{
  "num_hidden_layers": 12,
  "hidden_size": 256,
  "num_attention_heads": 8,
  "num_key_value_heads": 8,
  "head_dim": 32,
  "intermediate_size": 1024,
  "vocab_size": 2032,
  "hidden_act": "gelu",
  "norm": "layernorm",
  "norm_place": "pre",
  "norm_eps": 1e-05,
  "positions": "rope",
  "rope_theta": 10000.0,
  "rope_fraction": 0.25,
  "qk_norm": false,
  "attn_scale": 0.177,
  "bias": "all",
  "tie_word_embeddings": false,
  "parallel_block": true,
  "init": "trunc",
  "init_std_qkv": 0.0142,
  "init_std_o": 0.00291,
  "init_std_up": 0.0142,
  "init_std_down": 0.00291,
  "optimizer": "adam_variant",
  "learning_rate": 0.00117,
  "lr_mult_up": 1.4,
  "beta1": 0.95,
  "beta2": 0.98,
  "lr_head": 0.00794,
  "warmup_steps": 230,
  "schedule": "wsd",
  "decay_fraction": 0.893,
  "decay_shape": "sqrt",
  "final_lr_fraction": 0.02,
  "batch_tokens": 32768,
  "max_seq_len": 512,
  "doc_mask": true,
  "train_tokens": 365500000,
  "max_steps": 11155,
  "dataset": "wikipedia_en"
}
MLP neurons of a small language model. Each row is named by its layer, matrix (up: input weights) and neuron, and shows model dimensions 32-127. Each number is 50 + 15 x the weight over its row's rms, rounded and kept within 0 to 99.
A block is one neuron, or neurons of one layer that tend to fire together. After each block is what it responds to, as a language model described it from the Wikipedia text at the highest values.

L8.up767:45 29 47 43 73 65 49 29 43 63 40 46 51 55 36 49 27 74 31 69 30 42 22 36 43 46 49 49 26 37 41 32 45 56 43 60 45 50 48 36 25 81 44 52 47 44 41 35 47 31 40 70 56 47 49 48 40 48 59 59 44 49 21 67 51 42 68 63 68 81 31 77 39 27 58 40 30 31 41 48 29 46 49 37 25 89 31 49 71 36 47 52 53 62 72 56
Table cells and conjunctions

L8.up895:25 30 38 57 52 35 25 50 62 60 76 47 51 64 25 39 56 59 43 63 36 60 28 40 45 66 49 53 50 44 49 49 66 49 25 73 74 45 34 30 45 58 34 44 63 65 47 56 39 41 13 85 17 66 53 68 43 74 49 44 38 60 62 45 30 32 44 50 46 58 43 42 74 49 36 71 36 09 44 49 41 67 56 29 63 50 34 75 67 39 42 58 62 52 56 69
Vote-count column end

L2.up92:50 40 41 55 54 46 61 63 57 63 39 64 42 47 64 42 46 38 34 58 69 65 55 60 70 27 40 64 37 49 30 70 47 38 68 52 85 63 59 45 62 52 76 57 23 26 59 53 53 46 27 70 55 75 50 53 57 41 69 17 60 67 46 53 47 40 89 55 73 66 45 37 72 67 24 73 71 64 49 60 47 66 41 37 50 91 63 97 62 57 75 46 50 51 46 54
L2.up541:50 39 53 53 41 41 52 70 64 43 42 58 56 55 38 59 53 58 26 63 70 55 55 40 64 43 58 45 59 50 51 70 35 58 45 63 74 76 37 46 80 56 72 51 32 36 65 51 53 63 12 64 62 59 36 46 47 59 43 61 54 61 62 55 54 67 99 69 64 68 50 34 50 30 35 66 66 51 63 44 63 58 49 64 35 49 60 49 45 47 46 60 62 44 41 55
L2.up1002:72 34 55 45 64 48 61 56 55 63 40 36 47 44 70 43 62 33 32 39 29 34 82 45 53 44 19 68 30 60 13 72 61 48 64 66 64 66 53 28 58 54 52 28 27 40 40 73 48 44 42 74 55 44 18 52 28 42 38 30 62 53 50 82 46 35 50 51 88 59 51 44 48 42 79 42 52 56 62 60 40 54 48 44 30 79 59 71 46 44 56 46 31 40 51 17
L2.up1013:40 15 59 38 63 34 49 40 62 59 23 77 54 54 60 40 38 48 37 40 41 65 40 58 70 46 42 31 51 40 41 48 29 40 67 68 71 43 40 50 51 53 59 63 47 39 56 56 45 41 34 76 60 57 51 45 54 47 65 40 63 53 47 62 45 41 44 37 55 70 44 36 40 46 35 49 49 46 73 11 42 54 28 25 48 71 42 57 55 33 53 39 59 43 52 78
Word-completing pieces and quantifiers

L2.up265:64 70 41 70 51 27 28 75 64 71 46 64 40 54 43 53 46 62 55 46 66 43 45 42 54 59 71 40 65 66 49 61 51 15 50 60 52 57 44 40 62 54 72 76 33 49 49 49 36 56 37 45 34 33 51 74 47 66 25 39 53 52 53 46 54 65 74 68 62 33 43 51 64 66 42 54 65 63 55 80 65 60 37 48 23 55 60 38 54 48 52 37 29 79 47 34
L2.up305:56 39 62 50 35 46 52 60 45 44 54 61 21 33 74 62 53 36 45 78 82 55 52 72 44 59 67 50 45 52 28 68 63 53 49 18 60 68 47 44 66 29 67 73 59 53 49 70 26 49 59 59 26 44 21 49 50 28 63 58 82 21 51 46 53 40 46 75 67 41 65 32 58 29 39 50 61 38 39 63 33 48 73 67 11 38 46 48 24 63 68 47 65 53 68 29
L2.up775:94 36 32 49 42 67 54 43 51 48 27 40 25 58 49 68 48 46 54 51 62 51 60 96 56 75 59 39 51 54 13 65 64 61 56 81 46 86 62 48 55 46 61 73 63 39 44 52 27 50 48 57 48 58 37 39 54 45 45 39 29 48 48 31 46 43 47 39 64 63 44 52 71 64 44 40 34 55 27 45 37 43 41 46 51 71 61 92 46 56 49 35 38 78 64 43
L2.up965:47 33 63 43 34 55 40 30 40 28 40 42 47 33 61 56 35 40 32 44 75 30 48 74 51 74 33 38 57 70 56 58 54 56 54 66 69 71 55 41 68 36 43 55 40 53 48 70 35 29 57 41 42 55 67 74 54 60 39 31 54 60 70 48 64 24 16 56 48 44 37 50 90 45 51 50 51 14 50 50 36 50 64 54 29 76 58 46 57 62 71 85 48 47 60 46
Word-completing suffix pieces

L9.up10:53 25 61 47 63 53 83 44 63 53 65 53 58 42 29 43 66 63 86 58 30 52 77 47 69 34 61 44 33 56 40 57 81 51 25 39 37 59 59 84 38 46 37 45 46 58 19 47 44 42 33 48 38 52 41 29 49 55 25 38 38 83 51 67 37 49 44 26 56 49 34 60 34 44 54 75 35 85 52 47 65 39 51 57 56 60 64 83 42 65 47 45 61 40 26 68
L9.up175:44 48 63 64 43 70 50 42 48 44 55 55 37 49 36 54 54 52 53 36 33 48 79 49 50 39 38 66 27 23 39 51 81 63 37 64 42 39 31 57 25 45 34 29 53 31 26 59 55 34 31 71 32 64 53 81 68 23 55 38 43 56 60 30 23 29 69 42 56 57 37 69 16 49 46 50 26 53 46 54 76 38 35 26 59 61 48 60 53 40 79 73 41 50 55 49
L9.up200:53 41 45 60 28 48 52 39 71 33 41 37 68 52 38 46 65 28 37 40 66 46 49 71 66 42 39 59 65 38 58 46 63 22 70 70 36 56 38 31 39 48 57 57 42 58 49 46 60 27 57 49 67 65 49 55 42 44 54 53 53 46 58 54 64 55 38 33 26 62 43 56 50 41 54 43 50 91 09 28 74 51 38 47 59 59 50 32 60 24 67 26 43 47 32 57
L9.up299:22 70 39 56 35 52 51 38 54 40 41 61 46 41 53 69 19 52 55 54 39 51 66 64 47 35 40 66 56 63 27 57 57 78 31 66 53 47 63 27 39 16 46 44 63 65 43 66 44 32 29 61 43 63 64 75 48 67 47 46 25 56 68 35 36 01 56 48 60 34 29 68 47 57 29 42 32 40 17 57 56 47 50 52 53 60 44 68 49 73 54 53 65 47 44 58
L9.up395:62 40 35 46 61 40 58 33 23 86 69 43 39 63 22 63 43 75 62 51 40 86 44 56 62 61 37 46 38 63 43 35 59 70 52 78 47 40 44 38 44 37 42 72 50 42 23 56 46 30 42 43 28 64 52 93 70 33 35 38 39 34 26 38 49 38 50 22 64 69 56 67 45 58 41 33 42 49 36 45 26 34 42 45 55 27 66 68 69 51 50 55 55 59 78 43
L9.up399:42 12 46 44 50 38 41 20 56 58 40 12 46 54 49 40 50 54 63 53 47 58 91 62 60 02 53 35 48 38 27 48 71 55 51 75 55 49 48 68 61 11 61 61 74 44 68 38 55 38 55 60 43 43 42 66 50 40 20 15 57 64 44 54 52 37 45 64 58 58 65 47 60 36 69 50 63 59 55 51 47 82 38 36 58 47 41 47 50 63 58 51 67 38 57 54
L9.up411:55 71 46 40 70 34 49 43 36 56 56 54 50 99 13 47 38 48 53 74 44 33 60 58 51 66 42 55 46 48 18 51 49 72 54 55 48 37 72 35 63 56 36 73 71 32 43 53 44 35 40 44 64 55 31 40 47 25 00 47 69 52 30 58 58 34 57 27 27 49 49 75 54 55 60 67 12 50 48 53 82 75 40 38 42 47 55 56 47 59 65 71 66 60 58 54
L9.up414:36 19 41 41 43 45 66 23 49 55 61 49 55 34 51 52 65 40 51 56 51 54 44 67 39 25 45 25 61 39 53 54 41 29 35 55 43 39 47 48 28 65 38 56 49 27 44 61 71 58 42 97 60 64 65 44 60 73 51 26 44 53 44 75 54 49 61 52 51 22 84 54 23 14 46 59 62 42 59 55 57 46 44 50 50 76 60 57 39 45 53 58 55 42 55 44
L9.up480:17 19 74 55 46 22 40 34 70 35 56 31 73 79 54 43 47 68 49 52 50 85 37 31 69 29 42 47 77 52 49 31 70 61 42 34 60 60 54 41 59 56 53 59 35 40 47 63 53 24 57 55 34 48 62 68 55 39 47 49 42 69 36 24 19 44 43 48 24 35 60 59 33 31 49 66 34 42 51 44 58 82 40 65 85 63 59 52 39 58 67 55 61 28 86 47
L9.up518:34 36 83 60 58 41 33 47 58 48 80 40 42 41 35 59 57 64 53 73 68 59 55 83 42 25 38 40 59 51 52 29 51 79 54 72 71 33 50 53 49 49 41 45 46 30 45 74 44 00 28 23 60 90 44 45 43 46 43 39 53 64 61 38 58 01 46 41 62 67 59 53 52 65 67 49 53 30 53 40 54 22 72 45 49 53 41 95 69 49 69 57 49 40 65 59
L9.up562:25 60 34 66 41 39 56 33 55 59 45 46 41 46 40 36 53 17 48 42 54 50 51 64 50 40 59 51 46 51 47 48 64 80 28 62 51 18 69 61 27 24 28 22 65 70 54 48 58 44 66 48 40 61 65 54 85 34 60 27 32 65 43 69 61 41 55 56 68 53 50 67 56 76 36 40 51 56 43 57 90 49 48 34 50 47 87 33 58 67 53 42 45 51 58 47
L9.up608:41 35 23 58 52 33 36 58 32 47 73 71 26 46 42 50 89 55 76 73 41 74 37 36 44 53 44 64 33 46 46 57 80 58 14 35 42 55 24 53 41 47 78 45 78 27 36 74 52 50 46 60 44 58 50 67 61 30 31 41 55 64 48 58 22 19 63 58 61 43 53 62 26 40 70 70 23 23 53 50 73 39 46 58 56 63 34 43 41 34 66 51 60 62 72 55
L9.up637:51 34 50 30 40 62 67 45 45 46 19 50 51 36 48 41 38 51 37 68 51 49 31 40 82 84 37 48 29 39 54 55 70 57 36 48 45 76 37 46 48 52 43 33 44 45 34 55 43 42 66 72 40 61 30 44 42 44 31 48 47 64 49 37 53 23 52 47 31 70 57 72 52 44 32 66 58 37 40 37 39 11 52 45 37 64 53 57 56 50 59 53 27 25 37 79
L9.up804:40 46 43 45 53 55 95 39 40 48 56 43 53 62 49 46 36 90 49 66 49 54 27 65 61 43 28 55 47 56 29 39 27 48 50 58 30 68 41 66 22 76 38 48 68 48 13 67 40 49 03 66 57 50 44 41 35 58 19 55 65 55 37 41 60 25 19 56 54 51 35 61 62 53 48 56 31 52 31 50 42 50 57 43 60 57 43 79 45 58 62 83 58 66 66 56
L9.up816:67 40 40 42 38 36 36 43 32 58 70 60 55 72 58 16 51 41 52 81 48 31 47 57 59 71 46 22 57 66 28 50 77 52 31 65 36 47 40 50 57 61 58 58 37 45 36 39 45 38 72 68 55 47 50 66 62 43 31 48 60 55 53 64 50 34 42 54 78 55 32 34 34 42 49 34 32 61 35 65 49 50 50 56 69 88 76 67 66 44 30 41 45 31 35 59
L9.up883:60 61 44 33 66 62 46 42 58 58 49 43 39 35 38 45 62 18 57 77 34 68 78 26 54 58 55 30 53 40 38 41 34 72 43 65 53 48 43 61 21 55 48 61 40 34 55 53 61 55 49 56 50 52 46 30 44 47 26 34 46 60 62 29 61 44 31 49 17 58 43 70 55 10 70 50 41 50 49 60 23 47 38 53 61 66 58 35 44 51 45 34 56 59 42 42
Year digits, table cells

L9.up141:39 56 39 37 37 35 52 59 33 13 56 48 48 49 54 56 49 58 59 51 76 65 59 48 83 55 45 52 77 79 65 48 51 37 15 44 69 79 44 60 40 45 55 30 30 33 22 20 43 51 59 68 64 51 55 50 43 33 57 43 49 58 52 65 60 38 50 20 50 49 41 73 93 45 48 34 72 73 44 59 28 63 47 49 66 38 34 67 40 56 72 73 67 35 50 44
L9.up193:50 43 54 47 48 53 31 53 49 42 36 31 26 76 42 26 43 62 66 67 36 57 62 48 66 39 17 55 62 54 38 56 40 41 24 43 53 63 43 53 41 44 51 62 36 28 35 52 72 55 42 52 65 47 43 28 41 63 28 27 33 80 63 61 47 43 44 64 43 49 63 65 59 19 48 61 63 63 54 45 72 46 49 43 53 63 42 74 45 55 32 56 50 43 52 48
L9.up233:43 63 37 41 28 56 71 66 60 49 31 05 60 51 30 70 57 63 66 55 31 51 80 51 52 69 67 49 94 34 29 58 55 42 47 73 52 56 51 73 44 20 43 53 34 55 73 71 45 65 61 47 52 33 45 32 56 78 31 51 15 71 49 57 32 40 46 28 39 77 48 44 91 56 55 33 70 81 51 25 93 37 51 68 57 33 55 45 56 63 69 52 32 47 25 56
L9.up254:62 29 62 22 52 34 53 51 46 43 65 44 40 26 37 40 59 78 70 74 70 68 97 64 50 57 67 45 68 13 33 53 61 64 41 70 60 59 48 52 33 34 46 58 74 41 49 44 45 56 64 55 57 37 41 57 46 54 48 81 41 64 80 54 76 21 63 68 24 86 67 43 46 42 34 50 56 41 53 57 78 49 71 52 47 71 30 41 24 77 32 48 55 41 19 48
L9.up264:56 28 47 28 59 52 19 50 45 50 65 54 39 59 27 55 31 76 60 72 46 87 66 39 47 87 58 45 39 53 34 58 34 33 48 40 46 43 44 45 48 64 35 63 44 41 47 31 56 39 42 55 54 75 43 30 39 60 57 59 34 73 39 37 55 32 54 42 59 51 66 81 89 74 47 49 17 52 36 41 33 34 56 20 51 51 55 73 51 42 68 38 34 27 40 57
L9.up274:54 26 59 73 34 70 55 47 39 56 54 34 63 54 34 27 63 37 71 58 49 58 73 60 70 48 50 45 41 32 24 50 68 41 48 61 55 66 41 56 22 46 49 37 42 36 55 46 52 64 42 79 73 54 56 51 35 42 25 42 42 76 46 17 68 40 44 77 28 53 60 56 76 56 75 37 36 64 45 49 32 49 54 50 70 75 17 44 47 54 65 37 28 46 43 44
L9.up380:25 31 68 44 67 42 47 50 37 65 56 37 43 68 41 37 54 71 61 59 48 78 89 53 68 42 60 45 58 66 40 54 51 65 33 61 54 63 34 88 53 56 60 56 61 49 38 49 71 48 26 77 28 36 60 69 46 55 55 58 63 77 63 42 69 36 41 36 36 35 59 55 82 41 35 50 51 58 58 61 45 90 50 82 53 51 57 63 39 72 52 60 57 29 47 41
L9.up430:52 57 72 62 56 61 58 25 22 60 71 47 72 72 54 37 38 45 71 60 38 82 10 55 49 58 48 37 31 65 40 45 69 59 20 55 60 44 39 66 80 48 47 23 68 52 47 64 45 31 38 56 61 38 59 48 75 45 55 49 90 77 48 68 42 21 26 39 42 70 68 86 36 47 47 44 47 29 47 54 40 45 51 62 68 53 27 45 30 72 29 47 45 62 48 54
L9.up470:62 54 62 33 48 57 34 53 53 51 32 46 56 58 37 35 44 64 53 77 38 62 51 60 54 81 51 32 59 51 30 54 33 29 46 54 85 59 23 38 53 21 49 73 30 40 63 41 57 53 53 62 57 47 36 35 61 33 34 59 37 67 59 11 66 51 44 67 54 61 48 63 49 56 57 51 06 43 45 50 31 31 60 42 51 73 47 25 48 40 61 54 41 41 44 41
L9.up596:36 44 41 57 49 33 68 58 67 67 50 13 70 60 34 31 62 72 95 64 58 83 98 47 73 55 46 44 54 62 14 54 60 50 32 53 53 72 64 52 51 65 33 70 43 57 62 38 42 47 31 82 55 55 36 52 61 27 47 57 49 75 55 44 63 51 54 31 34 65 65 59 73 25 35 43 48 60 61 55 57 56 63 57 44 27 74 38 46 45 58 69 19 42 61 43
L9.up645:45 28 63 75 49 89 57 53 42 80 48 17 66 59 45 47 43 71 37 25 43 45 65 43 69 51 35 27 38 67 32 49 51 63 37 56 58 62 47 70 29 36 68 33 44 63 29 51 53 60 45 57 38 68 49 47 57 54 54 62 47 73 36 16 80 48 46 47 27 38 58 74 59 49 61 41 39 32 39 54 36 63 41 70 51 64 20 22 48 53 15 43 49 26 54 38
L9.up728:49 07 13 16 58 53 61 40 47 44 50 63 65 40 21 24 57 65 54 53 36 64 94 57 65 51 42 21 56 53 08 60 15 51 38 47 48 75 51 37 43 52 35 57 48 37 23 61 52 40 62 47 69 54 37 40 47 51 62 61 20 55 35 23 62 55 61 42 45 60 56 77 50 54 57 33 43 58 58 29 47 39 59 61 42 65 65 38 62 41 60 32 61 29 45 51
L9.up793:31 36 71 56 45 90 72 55 61 20 57 35 45 37 21 45 57 44 51 55 48 84 50 52 50 68 49 44 48 55 49 47 53 73 30 64 75 64 27 48 30 55 59 36 56 45 55 21 57 47 32 52 34 54 35 32 34 42 37 50 24 71 60 55 48 20 52 44 32 52 63 81 52 50 35 52 41 38 48 34 63 52 27 47 66 63 33 51 48 42 29 46 35 35 21 49
L9.up811:22 72 49 14 55 37 39 69 62 61 57 32 48 39 35 47 61 36 34 66 60 86 39 36 53 32 49 53 52 65 72 51 48 58 37 66 40 76 36 50 54 49 47 79 61 63 61 46 78 31 36 74 62 50 59 47 51 47 23 57 43 64 27 27 71 21 57 71 62 52 41 53 65 37 51 62 34 59 49 42 79 38 65 34 57 68 40 49 60 33 43 52 61 50 52 42
L9.up849:60 35 54 40 44 62 45 36 62 71 56 42 45 69 18 50 53 54 57 55 45 55 68 55 61 52 45 26 63 39 30 56 52 53 35 33 46 69 48 64 27 66 65 56 54 27 62 46 51 54 57 68 47 50 51 43 49 61 72 51 55 62 43 26 52 06 73 73 13 50 51 45 54 55 50 66 39 44 53 47 60 41 60 33 52 54 40 41 50 29 30 46 59 35 34 98
L9.up914:26 15 49 61 25 60 71 61 39 12 74 50 48 55 39 44 51 38 77 66 62 43 80 34 67 52 34 31 60 51 35 54 56 49 36 50 61 64 32 79 37 38 70 44 56 69 46 57 59 64 58 62 27 52 77 57 37 26 58 28 53 46 65 46 73 22 63 47 47 50 58 41 44 61 51 29 46 69 48 53 58 60 66 70 90 52 67 53 56 49 41 41 41 32 20 37
Mid-name word pieces